config = dict(
    n_layer=13,
    d_model=640,
    n_head=10,
    n_kv_head=10,
    head_dim=64,
    d_mlp=1280,
    vocab_size=14999,
    activation='swiglu',
    norm='rmsnorm',
    norm_place='pre',
    norm_eps=1e-05,
    positions='rope',
    rope_base=6640.0,
    rope_fraction=1.0,
    qk_norm=False,
    attn_scale=0.125,
    bias='none',
    tie_embeddings=True,
    parallel_block=False,
    init='uniform',
    init_std_qkv=0.0298,
    init_std_o=0.0,
    init_std_up=0.0298,
    init_std_down=0.0,
    optimizer='muon_variant',
    lr=0.0112,
    lr_mult_o=1.25,
    lr_mult_down=0.7,
    beta1=0.95,
    lr_head=0.00626,
    grad_clip=1.0,
    warmup_steps=200,
    schedule='wsd',
    decay_fraction=0.553,
    decay_shape='pow',
    final_lr_fraction=0.0,
    batch_tokens=131072,
    seq_len=2048,
    doc_mask=True,
    train_tokens=1005000000,
    steps=7668,
    dataset='wikipedia_en',
)
MLP neurons of a small language model. Each row is named by its layer, matrix (gate and up: input weights) and neuron, and shows model dimensions 293-388. Each number is 500 + 40 x the weight over its row's rms, rounded and kept within 0 to 999. Numbers have three digits each. A neuron's up and down rows have the sign that makes its largest values positive.
A block is one neuron, or neurons of one layer that tend to fire together. After each block is what it responds to, as a language model described it from the Wikipedia text at the highest values.

L6.gate620:521492520517466450477538553445521581486530492581490483547518510541523515460455528525506471437527519490441523524478456508526482563481504521503483502512526529507450547468460436548411514509463511528557495516505504489542476499491537524518402506447474523440539440571438495505471514451486511532
L6.up620:530523450551485467547518494524429530497538433483545518539478479536481522522519471445467505493513513531491465510590526527513490478482506481511494447489494529483500511535548492474479590524470428545509485537524480458454548472499419541472455489456618487466536517495513467511482510501554464476
L6.gate693:517533519473496498443525500543545500489444517496507590477482547448495483493519495485493478435527508477566558463500452544549476508525581526459511485421496434459491511445525532538514571487509482550415501485505506489495464365402612451556459534560457621454504504454519526543542444513503448505
L6.up693:462474502463469432495611548505470424445485450508519483508471511497476476512530568484533435464506472496591540498567499486456562472488451503464511464479510455599486490434465533538464489544500479526455512481495456467497532453463477499534579480467546511514531554508501491456564513434588451467
Description: Time-unit nouns after a number or article in relative time phrases, e.g. two years later, three days later, a year later; also stray word-piece tokens.

L9.gate354:427526494512556570508530502517542516463507477488524544541574489501462501451532436520478556479472536503505551465512481558472537509521494530536497464482556505490458473510494492441487532480523447537483483496546553525571487496504436493413548520451432561467541499489488458564547474576466521467
L9.up354:472573466519497493472431592479439509477457508463500495464495455473477502491471500508482521529475533541491509600487529556467521501518452480565517500475488463451494534468457552447507493504444469489481468532537439502508458468467477455508454533491444535541519506425572599416531518561469512472
L9.gate722:583519481498500509460566450484503522543461502554452492481504455513447536445612456399509568493513508511537599585526526498517589509589440513517478533435526503610511487474537518482555552474512514526436574547513505557500508573480520498449476485576506488487506410463421464459564452567515523541
L9.up722:471515507470477484427587430459591471477482485512547443481545510421465484459536509499561504540536513548474520512459515518541500529526518476520495548473523513514511463505506517472479463522480539488556540490531439558520526475435411495407458514531553498433518569505475566509572503553503518482
L9.gate1091:423506516413495452456593544506522575501402463591535516515408453508496438485556562509469456437546487473501556563470447527528485459522435519470540513458440492483512441459561548480484531509542506519459455470516419413541497529538432532459420504452548468525564454489494514524525573493552593480
L9.up1091:501433473454460592564468529511428538551517454437544547547559518510531545540511542438543518395501407536505559472429518539552461544468525480491499534465520493513489474444556510580509522432538574486498491557395519546523470527501427462438466454547520435443503455483501534555512460559570458551
L9.gate1214:439492579468421521504495462503556487413462525507519489528548421513488503512539449484522506516538568490553516534431531541476513493468480494503553504405485561473497434445557512462503477432475424525512534484475525472554505440450535534507537501503516483566534488513439480486561493507457538580
L9.up1214:419524434489472438458509487523549550493434536551481504510451491465502517532524510493537540447513533485497415552436509577457480491537532459503472516543498527574519515494456503515513546533478543538458444505467507495498611526501519552517444467483489447494544480481463449450506540542488473484
Description: Quantity or degree words inside relative time or position phrases, mostly "years" after a number (three years ago, four years later), and "just" before before/east.

L6.gate152:521543524546521541464521533569527442484461528463552539488479536474455510510525395480455441492601506488550476550546444431535527513537542517458482562482455524484453466545530444507400498477545541536555485446468489501529439458555494461472466508496528510504512479550491425544547569524525487495
L6.up152:575513541478499524532553516473488552486570492494506432529465540546466562533532551519500509462499552450449539442525515546479512533456548475484452531473519528544548529502541583490519567461488454466451509563553557479437465431581453482439496531479538476504451500563476535438536478465528509527
L6.gate601:461598538513495476445524533495430477503555490540509390506467432512491581504426572444433513592482532509479474452539511558463455487541542468484505510489556472507475497485461505550532500517459502502522487525467504524465515453499518457431482549558495527507558601505464498477514491522525504528
L6.up601:492524482425460423467569498454544529452627515506521528476528499475443461475508529501567536562508520522485452522507544518437493508505518513516529516476505504467476503451460456499498587495443525486555540534513494517426475442473523467514499572541501467559513435462534511473463474504482559466
Description: Fires on word-initial capital A pieces in names (McAuliffe, d'Afrique, Ahmad) and on function words a and for after verbs (filed for, received a).

L10.gate252:482497564513510469506469545441522472438539491528559455511502488499497504497533537459423484485519535468541552544563472423532542469498537463579511519412471442552461578541553511524518502497510500577497462530521480487499459520515449527522513478505550494512480507554555485523490452493464578442
L10.up252:501534554513517559520457515477506507472475466462460510473455448492426486481590545501518460468497563473465518504474495502472485529477435491530483511539517481501484508506531435524471514543470504449511513450555484515570439501399476474479497533491510463486493528486501497513519529533508557457
L10.gate284:502506410508466477498540539486547463503516454521553481470457531489495451451465469539500549544431519466396472493543534524485459545569475502427473609526466543480518480536550523495570529530547486534517536506505473453558471505524625516508387545468413481530561540514524502489481483499511515530
L10.up284:524548543469500539508521506523525484387520499518435461482499585505492557527516464464478520517548545583474454538464450469504445453515456462487503501490484446488511554503479478513531489491543490436488477484477537571486513488471540572485560529492492436448529550511400511524515512477494490448
L10.gate457:519517532453476408472511495483444452483461517518481477514513525538571449441450522458509570431472489518504447496494454470460477545483512501457465401555496503473486536457493418541487526553454512462566478505475394447536518450586469479529454525477518530492503467502510533547534600426474497500
L10.up457:458512459494477489522482520503424482464511518533526527515456475529503459512521561473505487405474523435437508461533536558473532551476517504507505508554524465513447523523533453459542458462522570422460518600510521531428524457509441531495467467532517513466494548526510481500471495493544522506
L10.gate581:526530483494442451497517545494457530453525467548465522509566426542475526534553500578478414491539558505532515587420562458498509545491467420512505536535580497490573540466523531437451497502488445479449506557514488554486499421488499544542472543498465514501427587556480504485531532485475523503
L10.up581:506530552534500534475484519498480552438450571512449537538485496581440495540478461445447523499477468575430503456479474518547489510511441469456475523532538542515528550488513463509491552533474495477484411522525553491470513522492518561524500561466560498470571527535555489578595545494440551496
L10.gate944:489483512549477442499438484472434456448506481553514548470519506493451446492482518502469490506477544478584526500495500449481455424547542472487519485530486466495458528459561500474513464488449405590493486544481479485473471484527492505466455526472501466412508444500492481478511586552449446520
L10.up944:520520427492445456465544476480471381536462444546526532567505457502536483465516473459428569520475525434497468455509554471458473555521541436511470537488451478560442485490536478451507506489472499485463514529487480467486573511558532455500511501461494539504526502465554488506493466469514493414
L10.gate995:414506514502549455457377548493498542549584462512494436534447538541515523529505436471500501505532457491495545478567490491488475423515455475440453443536477462516516527437521465546443523451476527436478484461476561583468555487461484475504473511488456545472514518455488508457500461492444505506
L10.up995:516461448495443516529480485470475530468549529546611429554539520502535478501474490539522446440514603493526513501503454457486462562575433491476499521556524499539460531493438475544467516482507491503497453488506548522558466532482497500462539536481499512439441549553508494423460519443456549569
L10.gate1013:564520552451547529540465524501440475468579495526507508456413557507496506474475522458524469502518473431505409556564530541462533504466522538533532512518442501497429559526504461548418531550453478452550526488525510467415383509534507570488435533494502462486594503494515481553529481515492541517
L10.up1013:519538483440458440525528524460475517479456547541479552545514541536518485469508461572496441486567501459426440389535474493537566462514484549388542491456529519491486530527630506452502560512529543452575478458468393551464495478519546419522465514427482429548536492531536409545454563456583514454
L10.gate1020:439494418499522466494547445438500495480505560531536472558526496488567474475520495481581554540554525494508563523488475520576503588552461454592487458465539541496517558532531466498551525529485440547535515538507524474503525504524468537516451469490485560451573472481476536500478547466551498499
L10.up1020:470546533491481464502559506471524517529484541521501516485459435472469484494490540456540429452471475463501517441504528469447507453489431515442470521562515467540475532465517476513486499567534517514552474413469512561513521493549469548474509527457472526529507533529471453599523469439452457576
Description: The indefinite article "a" (sometimes "A"/"an") opening a noun phrase after a verb or preposition in narrative prose, e.g. gave a, in a, after a.

L9.gate216:532461518632465538487551526452431610576458513554511510549475524451477539575513546445493620488520460442536469470540426513511446478500436503543454561457459489486491500529524529500517509494483482469416453506526515505453461499534468494465479496546516469560483478501537456493519557573448453516
L9.up216:527467517506508446570514450521464597456518493568518509505451513474501476523474492486520529481552489451526556495516468523494481533509463444525480479440498552531525502532501497558490589558509516474461489512461535491495470562584449509437494527517456446454516462514520546508465607407492553470
L9.gate258:571456482495457460531472502510440498561517533547514515510479509529519552482518536506497543491531457487549464435569444478550454488496498470484551495521495526537512548444447477440459550526524491543475431505575563548512548430472520527436525521498475428534492516532545437471572515511501480468
L9.up258:486496432507421449506516513475503518558499456489433586496425471493499425486486510528535500500551554499478450540537487560455507521511553454527454482501528475450491488536489468549488566509528498523498521477460403536446560508535510645553489527498506538473480498522576505426516492468466482519
L9.gate599:455443506510489448491486550483403538521456539459512481432445555494436482558491475507469474565507533475558520478442478508512504478527534521471482522544503471541469514542488559486467517514443512502557517512548533451541488521370468445461489502516446497492555411462519503468508518405533519559
L9.up599:558445497448509487492454419403460446490574471498531481511523481491512574507554505490503499474532471471524515463467525468467509551497541491540532410518524439475544554557545512454493522488540503454549541454510505541542498543579479585457501480479409501507519478566485500498501451508431448536
L9.gate1042:478536433501531588454535493531541554469547456523532486530486509459471464540549574447483503442500564519516517485446511445473523462545469561538513521474468491494449439533420445467540451442510520442501504506560509528470490515449474434558509482513457512499455445453564495487480526480470534530
L9.up1042:506470505464524408543429549454539505482548468457566508608465448592522486536429485426517491522495466503505491513490452516447495440528452496533525507539480488440442543494589462465434495471407488510494559509540507491512465539524432493521504476435492518491419451474450507500486551484539514519
Description: Articles and possessives (a, his, her, their) right after a preposition, opening a phrase of state or circumstance: in a single-parent household, during his tenure, in a very bad state.

L10.gate162:484515525504518512438495472527507458545526459492547443510487498472605480460499556521527570461462508469457426453501491458491471442493582476541526456548444442540489449535564485584579468566448511498517565537542552537553433491502492447531518569445533521507460437502598510506463474477538491437
L10.up162:482517509476474606547506444530519488515544496545541519590540528439485530491571547518499469508468598492559513512473515490452509574479588575474514432451461443523414467507519541499540483590545560473493530475575620490524513482567590466566481541517455549438495526489516542421496569451492511488
L10.gate176:477513506446608553530503443513509395470577478592447472507480503528537492498555476579461525457518519478496494486535541496465475507504559524489490463546428461526521508514504535467493548591503491516539563508502543528556503530567523494457559542413415501428482516528466450491508491503522529515
L10.up176:486513585509527462512456519503513461483505534530439577511473531539515522489545546519474458474513496544532477485488414465523655516501482496464545438475488494521505463520449522482501531523488453435486495474480488440427512441538535589505491451415419538402493447489516603459574520529529496624
L10.gate384:505476490485499511538628501442567481500477459539481430482429469460496558489479451568447435508486499436582492540483527443541580534497467516548456432482468502445491461520506457468483573496521496525407500466516463565511457535495479463564502481507528498477472429549481541531493517520429532485
L10.up384:522502451470475531427560528541486404474539444493593609474528477429526534467520499493484513581477496488521508434440488448470515495457481499532432514514429512523531567544472449479545527439427503460494521518525517530445498532500461510448558535491534439527425479471493581500520506468518476525
L10.gate755:535458455428514494574502453462532472517491447585464463500570470454571506426499433496501468520493500578472521526543552534513520486498468474538484557443525468516455511528483547530508521553465498506492539509508526559487542521519490438541450503464454549451504490521511396450554495550570531587
L10.up755:510519534438523558501461416455480524501487475504442496536414478437568499496519549451515466567529516513480483469452506523487536598556482473476581573501427491478504556466528466486531548513548542572520491544523539475484539553517526561478472465418480503412517487541526485494570501512517530509
L10.gate758:494481454523573603469539489364561452456538543530423564459555538478586557486497522538394499564506496422416420514522490506511482522477563511500484467509445524555538444530533532500581464463524497516457539473480469500529512533455564519539439463455429552487498504586504490533467532441416472501
L10.up758:501515421540478554578569514498482457433520530529426561463461633443558514495478517540444457494506504482504513493610487503484534437502536539463520476461469513546598506527537566529520511547450553577500489439469558537559547498462545497559475471493448500487526537516533535525450453457546542518
L10.gate760:439520498532542509547548492504529538541425525552536475548542498506485492506582526518522433509471480535488457490538431464521474481460509526504507424465460451471525469501435514501517485515468501463468486447505456534404481518503540481546443520488411471464507441477500555454487536589477514470
L10.up760:486454459517578555523465418527495515495545521494535487509558436482483551505534430560445446460475488421422466509497484472519505429481468476544490511487524517452510502492489511518513463468438530477556596433473474548493526597487624435577455538455479514484534422546528578511483482548410520509
L10.gate955:465564461517518468547542529487464582468466463533536503526570521531458486497489466586537522463525558503514404408444566520512443482506455481453519444431473443434465445475488511487525486512477450501482526455525472484475466512534523454508516513409501485503519472567523506528419612562522496535
L10.up955:419530497428443532488477491482491539463469513546516545495545521497531501481522520552528447510487538500513488401554512483499495527521483466542404510443562503515458468528533537526518497517479514482580437438585517552504461519496468581546443442449554511560456476571559575531504560507454494554
L10.gate1107:548534492453477496524511480456483464489458451464479406485497548584525519521440503478458490527470508500454462513487514528558510539465504521501573507529447387536453532508486537568462482560464494456511543448485499547497493590439477489478507543464516584469540475525553483498545504521542578522
L10.up1107:468530499506486489497490531527463566485524489539485490529479515525539492525505466519425551428479491461567438409500481509518463569477539499537489475588491453501537523496531549510490485500424496476399484396490475557504497481558507499548436544480505508543567487538468563465464464449503486472
Description: Word pieces inside or starting foreign proper names, mostly South Asian, such as Krishn-ar-aja, Jay-al-alithaa, Bach-chan, and a word-initial capital L.

L6.gate755:471486522458472468421573450498456495506487457542493460547557546522482477555541498596487473471489501542430494434494493488488457538542490502499504508507465460488448544556527535473500486559523529533554520485571528475490506491541489484494516462523514442439521483519533531509450454549480599558
L6.up755:543515443484482473450523526521463457460574404489490448475498495511584445524603499498576483492481517484531482480454501510486536448538468467526459503454484473548486537501512504482436537548482502536544517454592454461543479470485584528558521483478477429529504510523515498473455449470512530506
L6.gate1169:454509512500474491481478514515498501454480472500510557506466469491450473495490503490525508490407487529488467500457462508507460524449520542494493429468475497513402542555465535453489508572532455538513538483477411437510442519537467525496518488433557462477439496573459539480509490574474482485
L6.up1169:461511526438511500517560450491552429452455413477548511581545498522555488567525501506503499474428457511526532524521528517543465528461467552455503531499514452453452469501512526427525486533465500436512500439480490453578480441570556528547527508491518497469476497518491521526458488554449562478
Description: Last token of a role or descriptor noun phrase, or a following was or comma, just before a proper name is given: successor, painter, leader, was.

L9.gate72:500456488551433547512438592486528530484487516461568565537511476469481471508555591503508499557528535508528501549563554428525442508557525512486567479483489490582543532519469466527447504533433485530495473475488555466517494526514501452508486491508494531565497483522439422509471449633467398516
L9.up72:475442502532505531441510536542437537508520432546484497490546548494518455470484494492459483449472472524528505508514541467434474492482506512439517519442537427501519525436528446500498505547457532502538547544514470586495475503554514531490521521496519535534463464547446486527469498476474490505
L9.gate147:508427532516484536532435552477483432458482510517537474563460559498487410548494490508535449489481481555496602563528453531481429533465509489413471431478532513473522471510448468464492458541525529502498447495535478462518450540494519535541498469462496527548570474551490483490429507502550508462
L9.up147:490493473561553474513508482514508401501533514459500493493526531503481516477557445410546503460447467471483567516430458473466477513520441539499539535502511546520498563497463478499497392464575484460514541505526444406506458553438524518511474446485533486523550550474511517511492485466467529423
L9.gate157:496513569566492422531527505497500499468409463557558535540451500597499445511533505543509528466535475458508501467512536483519466561605547488465582469424517507563559494495506526500451435482435530483580485533485491550483535489488492532507500502471605498562496550489455491486574492479517421521
L9.up157:438454533534511538493503474577487488452475528482422561473509541481637559475526611462517524512469504540437458494529474477513446543472517514445423442419598578486501486507545525461456540461516536508499499503550521449511551478458447483467512498431537432520476490538493488538564480512538473486
L9.gate174:544547544518509479475525495444549552458441441517551503488452523494495477482599494537519452499461534468536529439507557525534484513523532495544408510479544545487505536514538504449491523524485490475410502434495497453530588455557526470459433532475491471485445502513490491458505549520482532502
L9.up174:543479516474468502581458447515501527486424545546425516485472470513572553481469482578549522488516488539489473450487445499445442553531517460481496474484481478501425530467569491546517534539438414517506506421551495431494509462499439457544491461482568568534484532546519427462517487564429539480
Description: Fires on "by" introducing a means clause (defended itself by arguing), and on commas ending a clause before including, which, or -ing phrases.

L10.gate264:587445540476538526529493533523527513484455501452527504484544481568518539492492544510592464513559482529465519492523510511548448548518466501467476528498521553489496510544516437510509554526486418498497491486540513399485571510529503463438477530467462467485415473504552504471466481543480497517
L10.up264:516542513491454504554497480485502504496499451449501498565530503500439470543464480568478448573509456454499388443480463552574467557542481531505511511448538564568475572527459516488505539542528469538407518449496458487428430552452504439437478470486489519511451465522480499543489482554517529491
L10.gate360:500516555466471534547528524522513519489376436468515495546536508511572501491468564521540463492453561427501498482423462540460530510464493501508456471501560500466410472455552500509461450472490443469450536430483524456419477497422467528578415464530542465574500509440585470515450473527472554556
L10.up360:484478470554445545516500410534490448480498489491513514483388412476520531471528485537529468560475483514491547510477492514515520527541543544487475564446569542459436479519551433476501458507508453529499509504403535533471508523424465466582561554496493520532479442495496456446504483605469527495
L10.gate518:449432512607467539521496500368542492498521470490508533512513603468514519523604509595457503503496459509489544521473555530505458478480454493518534435463522552476578517509508520544476479508529528511484527481560487473541556448444532547538495578481517424522539402474475507520444437564469542507
L10.up518:529460554534446465514489520513398485509461530451436515462514580530460404540479484568460479516522384548450439466491545455513543493493550488495587450445574504469573542493555517478572513532571542450510519512471514514462445541509536536497498456491510383516551429478490540460473395542454575535
L10.gate614:462529494528501557466543474497479489545528517503452444527491433509519561604520492516495577546526526562481466516504538453527468525526541487515473389488631469549521451488540517519462522463518533506447570495516461555526537361514479449487530575544500569574483493545498519505499468512506497535
L10.up614:493504485445528481471476532547471555568427524546510541468478524519510496495463513464497520554540440583475460487494495427500457545481514456456499444471438541582432494488530491443507558505492525492525552573485543493455561547532474464462544525487503565514530441519454596519502435535520578449
L10.gate692:465475458482566573515595498486470448488414506421494524479553539518511523529437518539503471516517501581476533519440523566482509477486458511454443456516514508562565525424533404475474594487492526470497521538532470454477477483491489527524565529533559516511518438494447512516512483535496525521
L10.up692:521524561564496498465557566419557565474455460497535550533532532496536488566437442491573493504544437583567485512521434509540514572468509505559557481536525561495492500488554533500500555490493528523531502501522481492503510585513455522530420528519484457519476531540445519467495569492529450530
L10.gate798:466477498450510502648523553535541460479492591493509465560566527557520447538468483539475477480534426567476512398509480454507485511481520474543493491484570486426530504475444511539471466494468526505512442573469508449529458555468473514506469454443462514409449456609456470469537503437536541524
L10.up798:418482495523487530526515438540534475510478555525538486538513511435550518568515543586517558476536549542529505483475506441479490593603526441512478497503465455532525507469507569566476505525519534501582505506512537485492491522540541532510553455490478478470462487504452587534492520463492534450
L10.gate1161:491528532514478517484505502484457420461396566494525509529437517444480404460572553534467525486503484531509464483522501554482532528522474496463502484475624510481509598465492520526515495511518475526547428490579432505493495566516488593437444542544503497577490499516550506530473483470521497461
L10.up1161:507459463529456515546520491530520560523480382522502509516449517476469455539516508498485503524529473482521538510482505519467461489485547506466483542447486483502515479477516514509466467492530456506454428530493477511477497510474512498591490545524532492527523488485538535481499529577439439484
L10.gate1170:517560495498556513571498517444512561549515524573366525504555547480484430510563503478501584567529533542541463535528500502440444487519507534532521498501571532537473508492572447456525518463445592519504446512583503452461440529512481523492533522485493497457532488498531495422584491492457456474
L10.up1170:577502413472574427481535466453538476507451544520511488457548486466542508496507542465512466483538539544550460523495543507539574525455520497540541510555477513463590560527480527539512537457500491617529515555444496514495513520487420541457587453436488498568506515545543467479468440496482483498
Description: Commas, colons and semicolons, often fused to a word ending like "s," or "er,", that close a clause before more follows, as in "play|ers, entering", "Palestine: Memoirs", "attend, opting".

L9.gate97:438472504480562532528422537478470552389431453473508516497543452469514558455489483524432544486489489524486437441537472522505521500455477503475563469537482536528464473513534528492538528563511473452522480489516540515477495499533521423584509544520519489461499389537461433510484485466573463546
L9.up97:505501463498502508550446584415502434453529517526508468515525504516510441452514620523461525577494553538467416522539512468521509507500461492538463530563449520541517557635530448558487505557447503501425606473513483513508504468508557476477542469480514495541490490528522489464511492507474528536
L9.gate143:564558490477563524537432464421531475435492544529527532542539511506504506531565519492533440518473500543493487480496464480498452556376472491477550472564515507491492498593459445499503493487499491475475527476498493505506483469569576483499519529488478518510502478488495540562477480555522562441
L9.up143:533473539542589501495502536530498430524446522510481467417500474533575526510526568550540519535459526484531446511520566509405524424511455547511462531525454476514507475499447463523598528422537507445448574474483574535455485548566598564504479450458468527501498533517534481523544477510551487510
L9.gate187:476545402504557527569484495478526494481538411565463489452582492449551566514528484551514488545505529528519456508483467536542492488451467493512486511605444437478545460510531473487464527532457442498455486501482506476503505501537550513469472517420495508469523517545499584576481437491475557526
L9.up187:521533462542559515506471492468461540495515406441461487508438501487512577519524528574535462480511559498505504451515512463494549485461504491455445525524479501536525460515462501529485443550460425447460521481450455451456485558512525495519435513489487477477467517531561499535420468476473446474
L9.gate1016:571460442465580538513477512476468442511419466519478504493477537513523524520533505484543445484483455515496481443516466473506552486484467395523524440525464464534497498479527476487523566497564524504503571518502505525513489504550604504537555429417497536512470456562518472561516452475545516542
L9.up1016:538476504520614513522479528510516415405518406524453505487593445517500548498592461544472525574446457501485521457512499476553510528554482457573535476546474541529446571561455516502587567532529458489478489488460414571474546562539515461587565513549484496467466473491499513459509477545532465543
Description: Word-internal pieces of split proper names, mostly South Asian people and places in lists and tables, such as Abh-is-hek, Har-ih-aran, g-op-ura.

L6.gate812:477426531556566479549508484530531481519566482546495519606476519468538468507561517472534511482459513599448518512531514474537482536522502417501551473479464534493530528485499520527467483475431530537559519504569429495519486545552491468503529549534577532506562557466475552495505536452402530498
L6.up812:525501518496460577532508491453510473532515508467486495465425468463447511529485490549535451511590541466565499437524509470553496501469484441495459489462522539525542486609510470478568560523517541464535515485498487521542528455525465485575480464516450432524467472454485552486500593491553485564
L6.gate977:494432502476630399580420470374518554506535507576472500499525533568559509541499467495540512506426471435470519548482494491553548478498469446540441529444481526494515527458504526551466538537502549410497517566535468533561536499495428500612469488484471469579485523579499502447555470472464541496
L6.up977:468440517536505465520520559568539511392504448465497507459384540433530556479535439517550548521536565465517487469501505445547481463485416509449538522572509513533484518477507468444435482540451478502525527501503504505513535443529506396482634499450501465486502511543493456449490540591469572465
Description: Short interior fragments inside longer words or names, often vowel+b pieces like ib, eb, ab, as in Arch-ib-ald, vest-ib-ule, H-eb-rew.